Weights of a small transformer language model.
Architecture: RMSNorm before each block, rotary positions, biases on query, key and value, tied embeddings.
MLP neurons of a small language model. Each row is named by its layer, matrix (gate and up: input weights) and neuron, and shows model dimensions 0-95. Each number is 200 + 40 x the weight over its row's rms, rounded and kept within 0 to 999. A neuron's up and down rows have the sign that makes its largest values positive.
After each neuron's rows, "fires after" lists the tokens most often just before its 100 highest values on Wikipedia text that the model never trained on; "fires on" lists the tokens most often at its 100 highest values on Wikipedia text that the model never trained on.

L15.gate51,162,256,220,188,146,230,248,170,175,231,179,217,210,169,147,177,200,206,170,192,257,196,144,138,134,231,170,209,307,192,262,259,128,172,191,149,262,174,179,189,164,211,177,256,196,284,185,220,216,249,153,205,195,169,197,217,205,172,163,168,273,192,191,202,118,187,263,189,177,167,183,173,102,233,331,251,181,231,117,231,168,158,207,290,162,165,207,161,213,179,134,242,206,254,179,210
L15.up51,239,198,216,212,151,167,182,163,267,183,201,166,152,154,214,198,179,211,149,220,179,244,141,178,231,212,199,224,169,220,251,176,202,210,176,266,152,212,193,138,258,227,216,279,227,217,130,256,246,237,258,186,181,180,200,212,154,246,212,210,208,205,239,188,192,229,159,265,141,174,202,189,171,211,258,166,153,222,157,173,224,116,234,253,159,216,181,231,215,200,164,186,164,278,197,209
fires after: " F", "F", "f", " f", " ", "n"
fires on: "r", "in", "re", "er", "ed"

L12.gate362,209,230,232,194,156,205,182,209,193,149,122,229,195,192,237,265,218,178,98,199,166,254,224,149,213,193,176,231,227,170,201,223,150,259,193,188,252,263,204,160,224,216,178,256,218,170,189,213,156,175,121,248,215,168,199,264,209,124,251,173,311,201,260,176,181,161,263,192,281,250,238,223,146,221,203,291,115,192,125,229,184,191,226,196,191,228,220,195,259,246,207,238,163,115,212,171
L12.up362,193,165,184,137,256,176,182,171,142,244,171,180,206,179,203,239,281,240,134,217,207,236,239,205,187,175,190,137,203,200,203,212,218,230,212,246,188,212,168,217,228,227,185,241,218,121,176,176,145,183,126,180,229,250,160,254,206,193,231,124,190,189,94,190,250,118,255,207,211,189,138,215,212,184,235,148,202,207,228,218,125,254,249,183,190,164,187,217,165,214,236,187,199,152,256,247
fires after: " B", " b", "B", "ar", " L"
fires on: "y", "lu", "ro", "ge", "ive", "ze"

L11.gate106,212,116,245,246,197,282,232,234,166,209,144,182,273,166,197,213,230,214,194,190,279,230,205,123,250,132,187,180,220,185,138,338,156,180,176,241,171,187,220,139,220,184,161,195,246,180,176,211,153,152,124,252,226,168,207,227,256,207,284,163,227,157,233,219,194,147,250,226,220,225,208,241,237,193,188,230,204,228,158,163,249,205,195,172,176,193,140,225,233,208,236,188,193,205,139,158
L11.up106,210,101,122,132,258,209,253,274,191,248,136,169,268,176,200,146,246,210,167,178,301,180,142,185,197,246,168,215,158,168,159,189,216,218,135,206,216,235,177,194,212,193,200,172,205,170,218,237,180,149,159,167,214,155,140,168,267,194,253,201,217,153,182,250,213,194,213,203,186,198,161,154,234,242,226,248,207,210,193,166,216,186,267,271,231,217,170,194,163,180,198,184,195,163,241,217
fires after: " b", " B", "B", " Ba", " C"
fires on: "lu", "re", "lock", "ill", "ri", "ch"

L16.gate11,140,248,157,170,204,259,92,219,219,172,246,200,215,192,218,216,174,163,267,123,189,246,209,275,168,168,132,196,269,170,177,145,182,242,141,231,148,273,199,250,179,192,215,247,266,183,155,281,240,253,176,235,280,246,216,197,268,290,220,195,235,114,225,230,182,122,213,187,144,175,160,267,196,214,215,246,220,188,102,172,182,160,261,205,157,207,119,179,170,203,223,246,230,203,180,167
L16.up11,189,200,105,235,205,238,186,283,208,238,139,220,238,200,165,208,189,280,206,183,175,183,233,157,131,160,250,186,228,178,250,205,202,271,202,235,197,249,237,175,146,194,179,168,178,207,189,187,204,191,154,129,194,131,210,168,226,160,175,264,246,217,172,223,230,234,171,251,228,205,236,174,207,149,264,224,208,178,214,165,284,221,195,169,226,233,175,168,213,254,155,200,246,153,164,178
fires after: " C", " De", " Sp", "k"
fires on: "an", "n", "ri", "en", "ro"

L8.gate59,188,227,208,224,152,264,236,182,135,192,177,264,149,240,192,157,210,255,225,157,228,223,180,132,254,172,189,306,279,188,138,217,139,263,231,171,143,167,160,172,217,156,199,204,218,191,167,219,204,204,158,159,230,245,196,215,164,203,206,154,217,286,169,181,169,166,201,201,200,203,163,190,178,208,114,243,172,210,176,255,174,212,208,219,157,266,215,144,222,211,187,244,289,147,173,93
L8.up59,193,159,218,184,196,193,270,215,100,260,232,216,131,250,214,163,174,260,295,177,270,208,253,212,180,195,218,170,206,254,195,234,152,218,197,164,125,163,163,275,216,197,314,264,149,216,128,170,221,219,164,185,195,279,217,240,167,232,207,194,182,197,196,148,198,138,208,223,189,205,152,154,138,223,151,210,176,136,220,203,230,243,143,190,181,208,174,231,234,264,184,131,258,161,192,219
fires after: " ", " (", "-", " m", "li"
fires on: "th", "ter", " (1", "14"

L14.gate83,225,223,150,192,163,235,198,156,207,144,203,230,216,226,225,264,200,221,239,131,190,273,208,163,241,173,186,193,286,166,97,197,243,206,202,102,159,219,84,159,189,172,184,192,201,214,263,225,194,218,158,209,178,182,160,280,236,154,209,160,262,205,246,244,165,243,236,200,223,247,194,234,202,147,139,187,179,231,92,182,208,168,198,168,184,242,233,239,134,161,216,229,208,209,221,133
L14.up83,246,182,160,301,191,190,127,142,246,217,184,175,227,129,170,283,224,215,155,194,275,178,165,178,255,128,236,300,268,215,221,208,193,207,155,200,197,136,221,220,243,219,190,186,225,102,178,217,216,249,236,268,187,151,215,244,196,202,185,252,224,222,210,221,162,270,210,198,195,213,179,167,242,245,207,230,156,240,174,195,206,224,117,261,221,166,241,193,218,265,135,218,177,191,238,159
fires after: "A", "T", "M", "E", "S", "B"
fires on: "C", "I", "A", "O", "E", "P"

L16.gate166,186,212,249,162,224,199,249,130,252,243,178,172,171,279,201,127,174,270,201,182,210,208,184,187,241,146,287,190,207,165,269,223,164,211,186,197,184,214,218,191,242,185,226,230,208,126,150,234,182,214,119,202,158,138,225,189,185,208,275,172,240,261,144,224,180,177,166,201,161,178,174,198,120,150,198,236,172,202,169,165,151,204,232,230,156,216,222,248,150,175,226,153,169,178,264,176
L16.up166,169,168,238,245,194,216,144,200,147,199,182,195,164,268,177,267,178,276,112,225,166,216,197,246,253,219,149,194,201,198,142,184,238,227,164,179,153,199,183,210,120,244,184,238,246,199,219,161,191,268,224,194,153,125,187,172,161,258,167,280,190,202,219,193,131,177,272,177,178,208,173,217,168,180,220,116,188,345,116,225,108,155,135,236,162,176,150,212,171,189,180,217,180,267,278,234
fires after: " ", " f", " F", " a", " film"
fires on: " director", "o", "born", "ctor"

L16.gate282,193,218,240,276,186,146,187,144,131,184,190,233,209,209,184,234,255,208,141,135,160,232,169,205,227,232,313,178,240,183,228,140,199,116,206,166,222,193,228,181,153,178,204,93,243,178,263,208,208,244,227,247,223,197,212,192,241,222,191,209,236,184,216,245,115,168,266,190,229,109,163,214,147,231,284,233,218,191,66,159,215,215,177,216,131,178,262,142,167,204,140,243,189,213,119,165
L16.up282,167,206,187,203,165,174,130,171,197,235,222,276,191,135,201,204,157,288,170,178,192,292,204,195,263,213,199,255,195,181,152,237,206,264,231,180,267,204,75,205,164,125,116,206,184,263,141,176,252,197,199,285,188,282,120,193,176,214,178,182,226,192,215,136,196,164,188,208,206,278,264,172,222,255,216,195,201,185,196,190,195,196,216,235,268,239,193,131,117,203,209,217,234,241,260,205
fires after: " ", "re", " |", "ed", "ut"
fires on: "ra", " Ra", "en", "ed", "r"

L8.gate137,301,197,145,192,155,197,181,142,191,165,120,189,225,233,239,227,241,201,245,205,178,239,206,178,191,145,248,208,269,162,143,337,228,237,163,139,141,218,153,178,231,126,186,100,291,254,240,245,192,245,255,248,175,253,234,228,210,192,251,253,252,204,175,178,128,176,274,237,238,200,152,198,237,218,210,211,147,256,157,157,195,157,190,154,262,172,186,154,190,192,187,154,142,153,167,113
L8.up137,209,218,197,189,268,217,267,168,179,240,184,217,192,196,202,194,265,198,215,199,208,178,251,320,254,187,182,186,243,132,164,183,148,190,166,188,184,133,241,223,177,165,178,146,200,257,167,187,211,225,149,184,242,205,150,241,263,241,187,200,166,151,210,230,154,240,203,156,161,174,223,138,243,147,164,172,149,236,172,162,261,191,280,221,176,237,165,323,175,238,148,234,176,187,170,88
fires after: "S", "O", "C", "P", "D", " C"
fires on: "A", "M", "P", "C", "D"

L8.gate339,146,184,201,199,238,202,162,171,154,130,185,189,222,237,250,174,221,165,134,163,237,122,219,237,165,146,196,214,232,170,163,197,155,126,203,156,222,188,209,169,181,203,135,156,183,187,280,217,148,193,234,273,265,236,168,161,210,195,203,151,236,257,179,243,164,222,184,156,271,168,220,262,188,218,222,195,200,153,166,255,185,237,190,161,144,194,187,221,214,214,248,163,146,154,211,148
L8.up339,230,253,240,232,217,112,191,254,184,149,285,124,165,222,166,218,221,202,197,203,185,285,172,234,231,202,149,197,184,224,229,133,184,243,236,205,264,224,209,100,254,188,225,207,170,166,187,205,289,206,157,216,245,199,169,230,237,136,194,213,183,175,192,264,145,208,259,148,202,239,219,181,218,219,213,221,138,205,217,158,157,173,142,157,158,262,204,289,221,250,245,174,220,140,189,202
fires after: "i", " A", "mu", "a", " Ni", "ma"
fires on: "ra", "ja", "do", "st", "ger", "ic"

L4.gate19,206,282,185,209,156,155,190,297,240,162,258,203,234,215,248,182,237,198,179,147,176,235,248,231,291,204,113,148,137,159,173,144,202,170,288,161,174,217,162,191,204,131,179,218,278,137,196,233,252,267,196,204,147,209,316,203,191,149,263,220,262,252,249,219,198,199,250,177,312,234,223,258,154,235,117,244,215,172,177,199,275,227,189,172,258,210,206,214,205,199,131,161,257,221,167,156
L4.up19,199,220,238,156,185,134,228,177,200,203,184,143,153,249,160,206,231,144,260,198,190,131,222,176,248,179,169,250,191,176,145,189,205,229,214,187,232,246,157,212,245,138,143,232,189,249,193,147,165,208,192,236,180,118,195,176,280,284,230,123,173,253,169,159,196,239,179,245,213,206,188,207,226,150,239,138,189,210,173,122,208,325,162,158,227,180,259,183,138,132,237,135,156,214,147,197
fires after: ".", ":", ",", "-", " |", " and"
fires on: " The"

L8.gate50,158,224,193,269,167,181,239,223,130,205,228,200,220,217,149,221,211,174,208,161,206,194,215,247,220,170,173,275,271,177,168,141,130,158,188,172,174,183,138,220,191,143,192,142,175,231,178,267,231,200,204,151,165,187,204,200,206,212,248,115,233,201,257,194,193,175,214,231,219,212,248,273,160,192,181,231,167,119,182,217,242,189,134,217,127,224,205,189,212,250,144,236,236,220,167,156
L8.up50,238,254,217,217,99,183,191,193,138,201,185,139,187,237,159,245,181,209,221,173,164,251,263,121,198,184,236,225,178,295,185,254,226,170,221,222,208,129,205,276,249,203,235,188,151,143,180,270,215,198,295,255,119,197,148,200,230,215,162,175,173,236,151,227,165,233,200,181,220,165,213,192,173,203,216,169,207,163,226,279,219,232,196,204,181,124,169,195,234,252,142,252,206,202,143,148
fires after: " ", "-", " (", " |"
fires on: "f", "ft", " f", "mm", "ter"

L3.gate370,192,233,203,200,189,196,225,174,157,196,192,209,216,229,235,279,227,127,183,202,146,281,198,252,215,180,158,255,197,166,159,214,218,193,227,142,169,268,135,147,246,153,136,205,259,211,178,246,280,251,237,150,163,153,303,201,163,203,228,169,194,264,196,244,224,219,249,233,264,171,117,241,133,125,92,242,230,245,198,199,179,192,181,182,279,229,194,244,217,208,132,243,152,157,148,281
L3.up370,231,245,222,204,176,147,209,124,188,253,182,142,193,140,264,153,172,111,178,210,205,252,219,206,166,206,175,226,233,176,120,219,196,122,192,190,288,246,100,230,168,221,240,228,301,195,234,250,258,195,206,153,202,213,252,218,254,194,202,158,163,243,201,255,262,272,231,204,269,224,176,233,215,198,235,111,191,251,316,169,245,210,162,161,189,212,217,190,187,222,193,202,174,187,180,204
fires after: ",", ".", "),"
fires on: " which", " This", " The"

L8.gate103,154,266,173,175,192,202,194,196,191,211,172,201,148,198,174,190,264,234,167,99,265,178,209,153,217,208,220,255,232,197,242,285,194,224,199,191,185,170,251,208,196,159,209,198,219,272,195,219,195,195,226,258,215,213,134,266,137,234,212,205,204,264,253,159,145,150,205,205,166,222,187,144,220,203,227,173,183,178,188,263,219,195,271,220,261,173,260,169,134,286,136,240,148,205,222,217
L8.up103,162,249,229,208,181,183,209,219,228,210,238,183,203,81,170,149,184,204,194,192,223,217,156,240,237,251,205,230,168,212,240,256,178,177,216,154,227,203,156,218,119,187,219,261,228,131,112,181,222,182,183,215,168,133,304,183,196,187,123,193,142,179,210,186,182,201,189,209,224,213,209,196,209,193,224,191,255,210,196,182,229,127,214,194,189,211,218,272,203,240,173,209,233,228,186,243
fires after: " f", " F", " un", "F"
fires on: "r", "il", "iv", "un", "re"